Weights of a small GPT-style language model, trained from scratch on English Wikipedia: vocabulary 8192, LayerNorm before each block.
MLP neurons of a small language model. Each row is named by its layer, matrix (up: input weights) and neuron, and shows model dimensions 80-175. Each number is 500 + 50 x the weight over its row's rms, rounded and kept within 0 to 999. Numbers have three digits each.
After each neuron's rows, "fires on" lists the tokens most often at its 100 highest values on Wikipedia text that the model never trained on. A number after a token or word is its count.

L11.up513:531518534541525463453551506462491480489578546582446509477482566544445520480484413505539465480496619459432520472435495457525512425500520509544454429446565444546554537505427524525490517440506510532541573570481534565613545413456503500455558495480561403491538426522513503430504598395457387464
fires on: "1" 13, "3" 13, "0" 12, "5" 10, "2" 8, "6" 7

L11.up471:522516492514467556524417511514482479549575428468454537573468450438492467473571564534525568487453523458518542477568476482406469506548500471363489413507459573488442554556457564452434572422598590464511577482473598495523512438487559518520542561561478451588562512518510493550476442487491451513
fires on: "," 32, " was" 12, " did" 11, "ed" 5

L12.up92:456497449522491525548455596514518475470480471521497563533511502527532566411500477555474470456490538505509618409562417525508412537508523600530508414466566601526504531506488440483530497414447476519540520568545505455531440543486503498429538536461528438510450492553450430499504391479535481458
fires on: "1" 52, "9" 5, " took" 4, "4" 4

L7.up206:566488549539459459458460520444487468478474522498417529591477544536482468422518525584429559487473436444455542503419488548487519447552558478576530463397535560493520490490485452431520550478414538476474499524437544580513548478437550476563496461422417507550551408436379569413504495580493572490
fires on: "7" 14, "6" 11, "4" 9, "5" 6, "do" 6, "3" 5

L3.up463:481512505510540482414480501495523543598465481493453455464511412451509491553508515522598568491402529496578503583499631559432479466593581446517434458427521373541427512533456568511467481470453519485580453496487487497457516519444542574536528534453476493566547524517440495499492576460463484444
fires on: "." 68, " that" 19, ":" 4, "0" 4

L2.up559:483508488521467437488550514479456526523464389492619440532420512534478484548457458439534531417455526590520492408545457471540528475493400533468418485534554592534607487569558528537509481532563451450436427563459529453461503440466513483585566457516583403481574473510540432481445581491460553467
fires on: "\n" 37, " of" 29, " ==" 8, "s" 6, "==" 6

L11.up127:477608545479500590593542498559588533451527469503549501477392478502500546517384431557467412493465512462524459547566502425488474533512543503488569516477418513618564586515531430479573528564530487461499510469483463442399550462435472522431477509552532544514533515610538565522450500493440490434
fires on: "0" 23, " an" 12, "'" 6, "9" 6, "em" 5, "ma" 5

L3.up225:558488581472445482448456504502438549531498532505434532522544504467472402548515445566514573490554459551416512561506546590480592474424507538485491523420540437500482501552416553536549533472527505325459525500536500442514532454534490521604561495455437447614455499495554455527436489538534458469
fires on: " and" 25, "ic" 10, "i" 8, "it" 7, "u" 5, "," 5

L3.up226:435545493555462472494558559454518362494456512468494532480486486586490464457557444477504444526575503564568528494484523492584488571427513534484525472482454553529524615452470435418458560441445470473446423502514467506436549472457492481452515494568530489568509509519588581419525479546562458505
fires on: " |" 36, " " 14, "0" 12, "3" 10, "1" 7, ";" 6

L6.up170:475559542542495506455576535483454502478437427534464535450424410537487550487473529512511526542546452523468422513571473449429606499500516585485546481525546564484532521432550545536544406545464510447481470481496500468482531470453539488432566506464410406460458508532564478649415537510462501489
fires on: "s" 18, " A" 16, " S" 10, " E" 9, "y" 6, " W" 4

L8.up1:502535474441442545410530540458512478524471432497546531525511533382498573555542479503501584489449568541507500535500470393529519575460483565474422491392497493530472511430464558515500557516499584506520545486548569475471489495511478496547584521568482519528480506503456512500533572449546443456
fires on: " an" 30, " Pa" 26, " Ph" 5

L5.up222:410591444533487429575539592530607430524515438529460517535526480413437528557549577468431498476498579443555521509511432420470492517392529489438610502549560511540470376506511509487485472483472493457488510488520414503589524580500536450470491461495430479546420510558451521533434526520485532563
fires on: " of" 30, ":" 18, "ed" 4, " in" 4, " by" 4, " for" 4

L2.up762:510482526494482515494444588517546578548468478495572440608452471555462478534474442526523446476496507471490524426392495628506515536394393450484472528511514599519439424520499483411474529422537457552558493451554420536515454433491569565461410573470645418494479502469565533455505495489604519492
fires on: "s" 21, "on" 13, "al" 11, "ing" 11, "es" 6, "day" 4

L6.up711:472562393442419475518516520548469581466470517427451562509522559446468555504567473542545585434379494529538558456531530508417516479485497500472561433571460543460541461443453442469515527475394495484521499512448482440493543462419478483531508600521523544520529505501516578485466522493533478509
fires on: "9" 21, "1" 16, "ing" 15, "0" 8, "7" 5, "4" 5

L3.up12:464500462455476491474449485511513475389452455564498504516446400503481462442558539552462606488473482526520450482465540532508522539463495442474460454520580579526499475467480511367528388610482506460387560482515515522482434567456472578460549517547537474518479503561492396425397518517651517495
fires on: "s" 33, "c" 12, "cent" 5, "ch" 5, "." 4, "ci" 4

L2.up342:469492500432583510494479515427555481564570458534573533577504423431442530491526447480481600465505548546482370465522539513482468525489477527477545469567540555565526500448493508493611507518431509529502557535522538563518432514552443570426486512420493499504465436465566538607499531469496474543
fires on: " she" 28, " he" 21, " He" 18, "," 11, " and" 6, " they" 4

L3.up223:468492538529433517607469522523458550557433390445468494520483582503437543517499434419417564517494435501551464455418473509579530540551482576405477530454493534480497533405488497458469503505483522485539512624533496615431592488475537480418460387542507559516582483418593526465501465546525479591
fires on: " York" 26, "3" 11, "4" 9, "w" 7, " " 4, "k" 4

L7.up405:457469546503484447425495536460487440544483555440537537458464393539415479462552525472532529549482536505495551496613496482583501520531580477499453536561522508481538495499447594546506453533485411509637490412473480570463422468513492621506480495495513415485504506478489424449493418498431518511
fires on: " |" 43, " played" 12, "\n" 9, " =" 5, "'" 5, "====" 5

L2.up161:506474519553542544481514511442494555445509419498535469473447470553359551576483476522576453521516518502554449470444483548469490476544462485397467467442536572528473535442566504433467519450507545576587396635466472537475542523472494565496499487492532497558547530446461519581559525463489496565
fires on: " " 84, " Sp" 4

L8.up180:505461461585465588508488425446411532457513572463429635472492531547481499517473475525435524526428475526533502513575582491473472432423500443517530589518561516562520458508534538538546476539496503447545463533517481517516574470511531519567584502546487472470424466481489462508494429526458542485
fires on: " as" 41, " more" 9, " very" 8, "s" 6, "ly" 5, " it" 5

L8.up17:467523498455438516586485454435497466424423488514514512482477448524453485595524448561507528531504484516503547522596475610457526526458477512477491592476537490544468566532396482458468497504504476516384457442516565493601478436581460566495491500531529489485598444467495499563540504411559532490
fires on: " on" 34, "-" 8, " On" 8, "e" 6, " Te" 5

L3.up338:444483495512466549602492578453542469541572478484493443560462470484493419541407598538455592450484544469550453485475461434449491518620518540481501525441516517506551573463445523505453524482482527579548511418550467508478510521475594507559463465495399489464522432452557544512489490505499502437
fires on: "ing" 17, "le" 16, "e" 8, " York" 8, "or" 6, "p" 6

L6.up456:473542551574555512437497564435442553580419532442593500498500471426440467463473508503513479502550493514489469444592553500493507463602501459404475518521457502502422438504432587549516609340513556563466485518482401548504435452515471474524462420485509520596569517480472437615606580500515530507
fires on: "==" 54, "\n" 28, " |" 9, " ==" 4

L8.up367:551507615543488514459541491474490472539482536425485497524440474491533592474356574581459552527534526521530426453448446483501616631509536469474449503537454489488480517532488491483447450543453526589440427463517489471527494512552585504508350556532535517550443457456429501482552486482565518552
fires on: "s" 20, " Year" 13, "%" 7, " series" 6, " years" 6

L2.up49:490466623494477535499417547447555473518478445414515510566475562470490452454530495585469503554437487483507514568411464494491584563585531482356478506432617520517404410525403545574564570424494530523474489515458472496481383437365461534527524493468481599492490491380485494575509510437559506486
fires on: "ly" 68, "s" 23, "play" 4

L5.up348:582501514545457520517471505512509490491592405438548439492535552543450572473460487487322495503454495434569518450505486451504468473425437496433584473520447556467436348463530444523424507506475584531445516459492530354560442432485530532544611524443525497440495525511433487546492485503503507532
fires on: "s" 31, " in" 26, " of" 8, "ed" 7, "ing" 5, " place" 4

L8.up198:449446535485508483537412444521539495482549550478502440552389505500559539492423514504511412566563485481475479413528533514501510530562456516535535457464516487465541514544539502561457458503398504414485446447471480376536511540504563519483567480476464418604401491468473616464504583529491557503
fires on: "le" 16, "o" 13, "a" 7, "e" 5, " B" 5, "sh" 5

L2.up239:483457525492540561520556472611421515469542519578417440526463466496527478521472502506463532454444451561376572548485487522476534491591613453483413416546459566509571519440548543469471517437538494437500516563541489479424508559450497466469475542571553542444514502464476461477558499460518456473
fires on: " of" 38, "8" 29, " following" 10, "2" 8, "9" 4

L12.up456:497504506472505560471476442468465278491496492532471484508501488521442550466520562548461502435569516508477479468518511482426467448570513449491502575492483541552429580482492540479429413580503574509526475453447584395464603430472563524423499451445476614496455541559451548551553525484525487424
fires on: "-" 33, " \"" 16, " " 13, " the" 8, "'" 6, " T" 5

L5.up648:531460497531618517533395487448545542485477430484530585608389508491425499524461481552532545561495488512481488492524438576539429446357515603521501476465478522562470477438469603503561526508517495539532502556500545464545442428539517535477554490430429475475388533358517496526575563522448463519
fires on: " and" 22, "ly" 13, " of" 8, "," 8, " American" 7

L7.up355:535562501532440418458517379475487484412515493488434539516476475552544524544432511540452528476493493579527415507484526446526430537483563460356538538456487434467518567430446644524581645386570470569528478446443518460507506470503507451488495515433536535484470466528539414537474569571457524502
fires on: " an" 29, " the" 25, "con" 6, "avi" 5

L7.up477:456530456549486522474413497519457585482496462520606445541458588478587517544410502569544460481411442488441519515504445461531498529461532526530451468492500513525518524421577500512492508476493526506496500474571484516573404533382503492520385475577584495441486435494395464520529578548525415465
fires on: " in" 13, " March" 11, " April" 9, "–" 8, " June" 8, " December" 7

L3.up351:461448486480548517536480526464589519525509484515527383465510531558475537511526529539585510437550508533424496540505506446418559494574537465387502441454486497490489518410505507483579436514480511567498443536457463563539478434596521536519407536593483472474493513477418534471561527535482575509
fires on: " the" 25, "s" 24, " of" 16, "len" 4, "com" 4

L11.up452:581524549561445517468433557605596518545550544456492481404483539540485467493455479493497425476490486562517449437469561547452504507449500491538419552547508497437544470452482509584491532417523507500505575490472472469555483505524530397509348476500445435570530430567432504452470500458541592524
fires on: " In" 33, " de" 12, " ex" 12, " con" 10, " in" 8, " Con" 5

L7.up386:535396529573491645501559581505464489490537492524625473509471398514490578411582484573462510504520533520420531468495463458585518483652543491536562401522576491492476501466597536488514484475475530509491431503469413529460542487496621543456458467415521440477542514471437585559464530410502534545
fires on: " not" 38, "t" 7, "ly" 6, " often" 5

L3.up520:517549495461484552486521464561571524524533458495501430492440486478560443502548550494480547466422533604489482511556511516561607604477490402465467517428495618469575515474501477530442492456465546447510464418435459522513518529575368521479463521545487487437564474523582523463569543548523606488
fires on: "s" 33, "'" 20, "e" 5

L8.up473:413550497517574551509501502504576463480466487503465578500369438471494522570489474526491519511515438504602490453473529495472530492496461515571478402417473479520511567603503526520502464458402489476509519455496483488499505560528531445447455517497543457557446468437557470441520541486545513499
fires on: "." 50, "o" 7, "le" 6, " band" 4

L8.up154:523548637557553522506522495480520494435469484537620482434438512421578502390556514552463521494503378539428532459479477546622448467478426425522534554449423456450531555450565548431531560411502507437492611443546496566547447515468566502506478517475491505488443457475462468550522527466419519469
fires on: "," 43, " to" 8, " age" 7, "n" 7, " and" 6, "th" 4

L2.up192:488536465512531550587446558469553485514606469551481493385346557560516532539458447548574516486580522418514449524518560363476560393518518519487430599559514557555481489484491447458531380419451447452422485432486480508559479580605496483643458485446473533415448540463410430488648496462515516477
fires on: "s" 16, " of" 15, "mit" 6, "x" 6, "g" 5, "il" 4

L7.up501:465476548447481516446445449514432418491500476456530527475366512540459548416495466589441522506487448559468485391509549523319523491505440408519504550426524460475536547486536512496470405472411472527419500450576580552484533448494512504485554507506490539472536486431592503564444520466564515506
fires on: " there" 27, " There" 10, " released" 9, "There" 7, " Canada" 5

L12.up497:484537490504543518464520465483502539524473463465502534436599522441476502544505465472491515449385463519549470516429412458570529665522521492478490451430451451522521501514565485540503510426461455550518532492528572435495573435524508575491561472479620522569509564472523446500566566504556490482
fires on: " an" 63, " An" 11, "An" 4

L8.up275:450490511423501453487455484415517456549512616524551496518396426482464452426428472530552525451476462488463526382604581500458396441556509507536496492560559551508515499617461560550611453458496500485524536573502476474445506560440506562464651468482534482557479486559485444548453556567473498519
fires on: " and" 61, "," 8, " |" 5, "9" 4, "1" 4, "'" 4

L3.up737:551465506537544483490535473542494609510458436517424448537472527478514538485438486488481526442464501520551494571473421472503535520544591497478561389522460485488519515500584530478437471495490468473448512488500500488470447610512518487623513544521419510475494424518490504565505473527509348467
fires on: "em" 11, "9" 11, "2" 11, "mi" 7, "um" 5, "cc" 5

L11.up38:434500399520467501463482487490568471459455598588553560460541502454460454471509433552491498470482473485541525473476528521450505481431422467491497479497482559594532564560522472518495499509550471567552444438443472607529564537481520507443501498523600521495467530529574529465522471580551445548
fires on: "1" 25, " " 16, "2" 13, "3" 8, "9" 8, "8" 7

L5.up589:534539442496453540513463521505525420547410422507444469522391555507560480514495536444525513531474457541447540568494578528447525654411471519486543486519527563556603559534509407492409507508485553498485472479508571420509503521547475549480493468565505495460517388478497621471557396539505550546
fires on: "'" 66, "." 5, "é" 4, "s" 4

L7.up60:610485505571517454438440486525474537508520483528490423487559541574481550530539494577499414487490516609495529463483567446520449588533461554486439515526513481464550507502550437441485618380525567596465563507465489387487534493462486437505429509376450523488413498527478432544467550541553440456
fires on: " in" 33, " Con" 28, " pre" 8, " In" 8, " Per" 5

L3.up597:533431497545485376459532454505511423407487430541514510493427518410494502479500543590496444563504426591541500471418524427481507564553570501583434515507530551573581411459449552515496472380470490478526513480466513391564394526438581490495544580414440537558450435498468518549534469476523538505
fires on: "th" 34, "s" 31, "ic" 8, "ly" 6, "y" 4

L2.up471:520494449435490517487515455688454567483575452565529558470447539540529562523506418505410479516486343548418550463475518536536504593574561504449480465484475524527483593580514545517479455443567481476467492450560457524547572514396375472454535454450517504434454554481487477568518477399547524457
fires on: "1" 16, "9" 15, "8" 11, " born" 7, "born" 7, " is" 5

L5.up430:569472554581559460472462560546483528487559538543516547561470434533507451560530475500564377532473483633456472468538476473555467495443498499481539552442550442500533427590457480546445501455609484546469488512409591504415445526486422562477515489529473453564498509514550538479437538435557547474
fires on: "ro" 16, "'" 10, "al" 10, "ed" 9, "op" 8

L2.up664:494506510520501581456469517473436504526468542478568466502496453551448558569602459467542530529513499502511526531501393434405506468459507496461476477521563465560497502458419442578484483491528504465508554544487491536528445475452553627463535503540533426432425491558452503428596439483497433534
fires on: "ha" 16, "wa" 10, "if" 9, "ja" 8, "ho" 7, "al" 5

L3.up430:459567473506471516475436447436451531449420469608428384477399427497442511533450573564576522539485500626558504590488623518487514526518464520452400477491475537546489466485636544477508459468501501383538458440530440505418453524486441459463443540498497441509528503607499460550462454520614469522
fires on: "." 38, "c" 16, "l" 8, "," 8, "t" 5, "s" 5

L12.up4:502377434496418509532517527460512534504474568520554483536512533455514467396473469503525562510482443525495526432627399433504447563579367566368474423473546539436468519554439443475610565529584463480488523458612498521485562467513520487447526457502582538522467576584557533553581461454526510474
fires on: "2" 27, "3" 16, "1" 14, "9" 12, "8" 8, " R" 7

L3.up43:476454483532459499626459458400566402405443472508506565471432522528547555557495510447509508369508478459508505430453511457564530520437516519381448529496538505528575437458452543530538496520546502476521425425460462488490495455485622501527440492578568489477442474458487491557496539508525525561
fires on: "7" 16, "5" 11, "==" 8, "4" 8, "6" 8, "1" 5

L8.up644:452488483436495486448408487525516560428505560487617495554472608489402474473468416483453541516455459526503403477436515479479488585496569472479504520487525584485525594488569521543483533543339525546556461461465546533552497515460507454525529518493577487454514453452510484624506452446539558541
fires on: "==" 40, "===" 25, " ==" 10, " ===" 9, "====" 8, " there" 4

L6.up207:509434466544511660527391462449543576466468494530479580465506523459487545454561536563464569445491502553379494571465494569384373485513476479485505525472518509449501543475529443433541545423521604511482431541546501548549464546519523486506378522504428506499434521412538577460504581487479510442
fires on: " who" 58, " they" 8, "ger" 8, " he" 6

L5.up711:542516508484549553530523476516541522447468450526579468435482427429490456521409535546546549537471485451433557489508509510508437561432542595574482397458378487454547594457595487460496522480579467524512487529500426514545468407496554438538443434479575582459518484503413498512478527475517488424
fires on: "," 76, " June" 5

L12.up550:512569521520465509501493509491562502592521459440558641576455528564435383548524502490433454459413473531580427501481458486468571694475536459404440513459469512556448582542473501480518609465545500577489549510491484363472621549496503538554510476516489569475461502586463464492465475530468408502
fires on: " an" 75, " Website" 4

L6.up574:496586448517482491499453482477528484500559532410478465502494429437420526580523610476483576544462436508533466453491494500427443582456433548487517464472543503543495506484378525554485474554461480441490581572437524485464486475545510431467530532541447578428508539560403471613522620555467536499
fires on: "," 50, "ed" 20, "ature" 5, " in" 5, "ad" 4

L3.up395:475487489487456521584640509592540452498471454528627422559474529549492584534399440438480462444513484591532517497551498490556539475443440535470514500526420516462546472454462529474557532528570452501499571494464434475587445473500448522513443533488520548488434436520495504586467487561497439482
fires on: "9" 25, "ar" 24, "t" 15, "1" 10, " South" 5

L3.up725:572515485543523526474477581535410494608541455546467467504443481447548537410527489580451486543498504510452542381496448418507551566495510566543599561422517519609404503543508496533552460560432526450503627451537555538523398415538435437526504512532545374538511518580514542481598483453487506519
fires on: "ed" 49, "d" 20, " portrayed" 5

L5.up757:492529497467450492566495536460451548560559467430417486486479572482518547614417492492468517560381471475507490510451493531477402434517495499406457569516503486487533491449544476493446481505472500533482484440548466562556508500327513444529510525503621507487522491618477499466504530521459461549
fires on: "1" 38, "0" 25, "2" 11, "5" 6, ":" 4

L7.up742:461526553537430513537534483557462459539455461498573462522431450571420468525415486604468555596376501551527578588567570441378476495462587489476554535504470509515488542533576507581564473558570539490531428563508357482540507461441425475515379474461559510507512501565505542615450466547538509405
fires on: " as" 33, "," 11, " of" 7, " which" 6, " without" 5, " for" 4

L8.up307:374470481530479481502461540469500354451489512543451539509529472496492539469481532539505491526484553488556578408499528487538484412471564505458535528560555561520426574477441532486451412474453534487462427539426550476467585451539561477488357488509492453550587515468478541506473455518564503460
fires on: "-" 83, "'" 7

L11.up697:452477521552457470546463447544562509464561513502541615508488548556458546471378513424480545535466484481456461549415457466492451487444475470598461572490564468611441578512473617499517521475504529544563413481531519492479581534545492495527512483483435537511445618472498548540492638553452561498
fires on: " is" 28, " was" 20, "," 6, " also" 5, "ly" 5, " not" 5

L8.up278:462458440577463518528499591544583569568490487557404450675479459460519492547438494602550536481446481477557494411477435469451441521524505544467564537465576529490592471492509454513565462466483537458514503543600559525567458439507516477514453471504488481448529505479481401552532544519598550573
fires on: "0" 32, "2" 18, " |" 10, " " 9, "1" 6

L3.up393:554529500546502489535412521541505521496485547554660509481449511435439547452514546557556477484518496485523501514500521437485410510463451539544468503445485525540471477505504422441446523540405506496439474466530542508498477408464507431414503536501438390518438616577473547467523466433513485499
fires on: "ed" 29, "pos" 13, "ci" 8, "vi" 5, "ment" 4

L6.up546:530555427450556472521444467476533473481520517532530546548515438471518481561476477486568441569442401448454522513482448520530503565511546458547440570409495472546522528403478500422517517505559511501524453498558665548413438421401558479477367461553606434488519566433569574409539541379542513445
fires on: "," 34, " but" 21, "2" 9, " " 8

L5.up35:470526483513499493557529506471485560517427508506500479542452450470450503512404552464539457567504511504557433477556518473481524491514457523459444479503488546525397586581530482490513524534488511529496458522489507472415534488447545465467581501521553459521523457435450502539493566516427530517
fires on: "2" 20, " that" 18, "0" 12, " " 4, "er" 4

L12.up693:508425458595539536439604575445510496509481458481452445547484447483498490514472504502515508465532537583584460493539457425481452461546441513393588458537548507543460492605386431515532514458512494470431502492504544543521599480572453542585439370425632479516465507508542501536477444506560515540
fires on: "1" 24, " " 18, "2" 15, "." 11

L3.up211:485396550419485481564499493516505530465536480502555498440483463512498570530427501486531430500516573520411492521453544471530513479451436426517524500459538438557424565475523499495442430446418518561466469515527497527503478475608478542549496446494497584542560500411553492502430575490588514472
fires on: " there" 20, "ne" 15, "ent" 11, " There" 9, " it" 9

L2.up215:598393570538464513454477532486501571486534513541504454518482506592465551500571573500568442444502439518482518552503464548493540520393490512531467463523527592543442469453468580560512503494575557588552445439444530465538409553422552560508493430471549538450560454487484423497603443432520497453
fires on: " that" 62, "al" 10, "f" 7, "l" 5, "if" 4

L8.up250:554489583534546440489430511500428504539548434542450611607492479447574453476512537576491520518429528531498545545541537525453484515593440517434464538451485456564503517358500593500464510526618594360428526402488547511528452544513492473559494473512426501618531482487515558591443555473476464469
fires on: "," 56, " " 12, " inter" 5

L7.up726:516475515499513444529558529554518522507550450529507453522521531496570479548480626512429570510457430575446560556485521614551447515532367547584480544482444464590440519429521421550535429411479409403478571493547434572523443500539521493518414424530575520587433569544449525460499451551452567540
fires on: " to" 28, "–" 23, "." 12, " and" 7

L8.up332:495503466517474494499423514543419380596536488472536462538504468553481558519492576569465547485460437489473508493538559451531549398576468510499469525513481531501508538467436445486675495533567509491511482481606465547527484581522522594547470500458586536470474449537483422458534527507470440482
fires on: "," 47, ")" 47, ")," 5

L8.up306:531600507524442579509596472477408488529547470444496535511435516436466476588464424496504533491553484570532316610536545509476566533501600451473513515447427493515511604513439482541569588521491510531607514542515513427414521538442508573459438549396558526504493481608431521470519577486514362474
fires on: " an" 83, "1" 4

L5.up182:454532432536509493583605576548477501463495459512527407547463521468511542486439461533426574559585516569550482431551468449504445601408441548433616538617493500536479388456501470520486540474507508419489568487424591414586537480561510506483499480423453452453510503494476436476452534544502501529
fires on: " of" 62, ":" 8, " South" 4

L11.up699:446449420445569577554534576612466460501558445538487448530464565471511519546542460503518459460492485509583530493521472497543556521554557575572586536368527528479501561567450504444472573494487440511505511535525479520459423444448522505511516426459514487503456485504407496415530570530467478421
fires on: "0" 19, "8" 13, "9" 12, "4" 9, "7" 6, "2" 5

L6.up582:479528474474425552449532520538497435465494590445483561483509441577516453496469472476453403450443506555490521554645528445517425574525447553488491542410563542501466448501493535531468464527520471544402546509561430556504477501467449493537445562451504509482518565436459493524530429560473552474
fires on: "." 42, "al" 16, "ed" 5, "s" 4, "d" 4

L3.up330:440510423422510403548414523484544570484473462470523456549444499550443639487467446534524453596424506461532581503507508528510512484526527521511503437527549523468550522439486499522404476541578516491489495511484502461503535525424554466587544536472577498466495480537442537574463538499500534444
fires on: "0" 30, "1" 22, "8" 21, "9" 10, "6" 5, "4" 4

L7.up244:533588430548522563493557469439458579529503497543436461468461527494431482531434545490641414492406453551506538436526517482561492467551574595474475487510557553512538537516467461488495471529558507429496566575449465436365594536447512421466509484487386483508365456426535470587517537516560563418
fires on: " A" 23, " E" 15, "s" 14, " a" 7, " In" 5, "y" 5

L3.up425:458463466427516490514576483478556491525553530457476565434469389445434423505485578471573487473496559391507531502483616519491579469547493445504496522527505422447391560486526473427519464414516502574506433485499537456494530472525554484574482454525522472438546512577560452501598527545519591411
fires on: "." 51, " that" 14, " However" 12, " however" 7, "s" 5

L8.up566:588535511542545521466472595556515408526564554470542463404526530487439501534470435561556457397515465577482594428483547490427565510427489501523545500446528514514518427412435462557528494473567555504556446489451493496465411484484451454524571498442494514568480460501520338557558503480492501483
fires on: "\n" 33, " of" 23, " that" 15, "ne" 5, " " 5

L6.up423:395477530427392567528445536520521566534472537469511502546491503542558505484530492495581439417516467507527460528580544423509505514461486535569604561435543579492542566590450476496480524549459496479391536513541521513502396420460562500463415445513488443539528430542472481457520416461526607495
fires on: "8" 14, "al" 14, "3" 10, "9" 10, "d" 6, "u" 4

L12.up500:468390524469511492507517501456521543495457500506511513437519488514547524494522501571526476499559476613585548459511551397401432494523427587460530476552531566458507516543405455438574427521557506530453542480603489453508506503481402521511493526490407493534445448473471557517403581458520584570
fires on: " " 75, "1" 7, "," 4

L11.up498:526449497492491511460499428518511551439471450479599413488488513563509587564484544588510399509554429571501501496428534443502475392511451439472426455458510554571553546547552507455522475514414470519573436486504544513456510447499404465543521451470535487527469546434452505452480540556526580465
fires on: " " 100

L7.up619:536584483541507510516420535485429448511493516473510432477467466520503493542455339533511515436524461436420542511518501434536506509485520599437482553492508521607476420525538512494580527582511443541489468594570531500510439527563548555543486389544538539521587483453556392488594460523430530446
fires on: ";" 41, ")" 36, ");" 14

L2.up364:587550436553437367472398509609477505537385438479484534474472483533545450457588489411592563445544463525608502479539465575524487504435371431582462457537478524565500561496474501454574577431500490536578400484486461482453491520508493534404593481504561456560531459493568510480492508420488529518
fires on: "0" 23, " |" 18, "3" 9, "{" 7, "ing" 7, "al" 4

L7.up476:566520495627617582493479628456464520542428526491463593480534550418416336468545533498497499482536499490459489505463490440414528483586495499450522558508464539512476491486470496456494537499421443531518509649476450531499469449494501498487523522553484480539571551517443494486597555567485497553
fires on: "\n" 59, "." 9, " (" 8, " |" 4

L5.up499:687473458467514543476532541485556419497477518499503587524531558486488413504516485501599403467485508532584505476543477509511487404534486547438551516434522483479556432503521557470495522446507452441504476573520559564448437508465490545427500518502486451534528388547510490493508460473536538476
fires on: "'" 91, "al" 7

L5.up669:485474454476489470532547492558539492444386538383579546496464585554385538467473558455547509421484510462526538435596551525504525438489452462461478493544558558514432576401512625469460482460538496486455432519484507390546517525504532517527502514506535414539496483490595442474568423479422466504
fires on: "==" 29, "===" 20, "curr" 7, "'" 7, "1" 6, "\n" 6

L5.up683:524496586399491439400546542468509519461524516495488510501477404495549489515415533465635536518518492483549498535485513481517520479522485453477525472470500430445499439575433465561526516476561487516517455494488446473549576477437514645523402581456586557448491482471477506526528453482568526502
fires on: " that" 18, "t" 16, "%" 8, "s" 7, "N" 6, "it" 5

L8.up500:587418574501519468532503574447540420436499546519478508566464475555461551498503522467466478358546492443477518537470489505532485546509567471464500519476600590508539501470513567503494502409487462549448517538464591491623509465513512535544544459434496515445499378434421442559452625376476494495
fires on: "6" 15, "7" 14, "1" 13, "0" 12, "9" 7, "3" 5

L8.up67:516508534507460458434487483467493482547524561482496492510443387521466470478455551531493458478432522491463522615434554538599547488397611464481514491482448503472465515532502474485470511439464481460569444446469510536441465541567406500596468472488550490478529519525478448518587555529472645502
fires on: "\n" 100

L8.up583:428502488560491495574420471417498383410478471508516437423516509502487542426446554561454465467550463551428456485545543538440541520480494492448451573547473496547466521556496531458507519456454462504569484448463544454525596433555480571456517395470531509433541411498488593440433554403560492514
fires on: "-" 17, "i" 15, "e" 12, "a" 8, "di" 7

L3.up46:499556483493444516502448414538513542526534478446495468521574490457580504494532462412457542500496507415489516484456468472476521456335526515420463484532576510510566521490488451466450479550465573525510531540533509464608490423579499513573461582468578490476425453526539523504525623441504468501
fires on: "it" 19, "s" 16, "ol" 7, "id" 6, " in" 6, " |" 4

L5.up243:467432423565491555498529428589573500504500449514538512613402554503490435498558566479450502586453557550465584532541498480428549616496528438454500511431490566577505530517584452465421546437504510489490545470583543487470507462396551547546506449432528579512489444529465587555475443544488501494
fires on: " \"" 19, "ly" 14, "s" 9, "d" 8, "'" 7, "lo" 4

L5.up581:487504471576471516497462509476457474470476553554438538464519477490388414387532592498471441502563526444485543440573503502533533580549517549597473385395561526427509468488479476471496528436490520509435566540431557468523519519441514495543492574440555452470586349556435561471425541451510498372
fires on: " to" 31, "é" 9, " Al" 6, "illo" 4, "cu" 4, " may" 4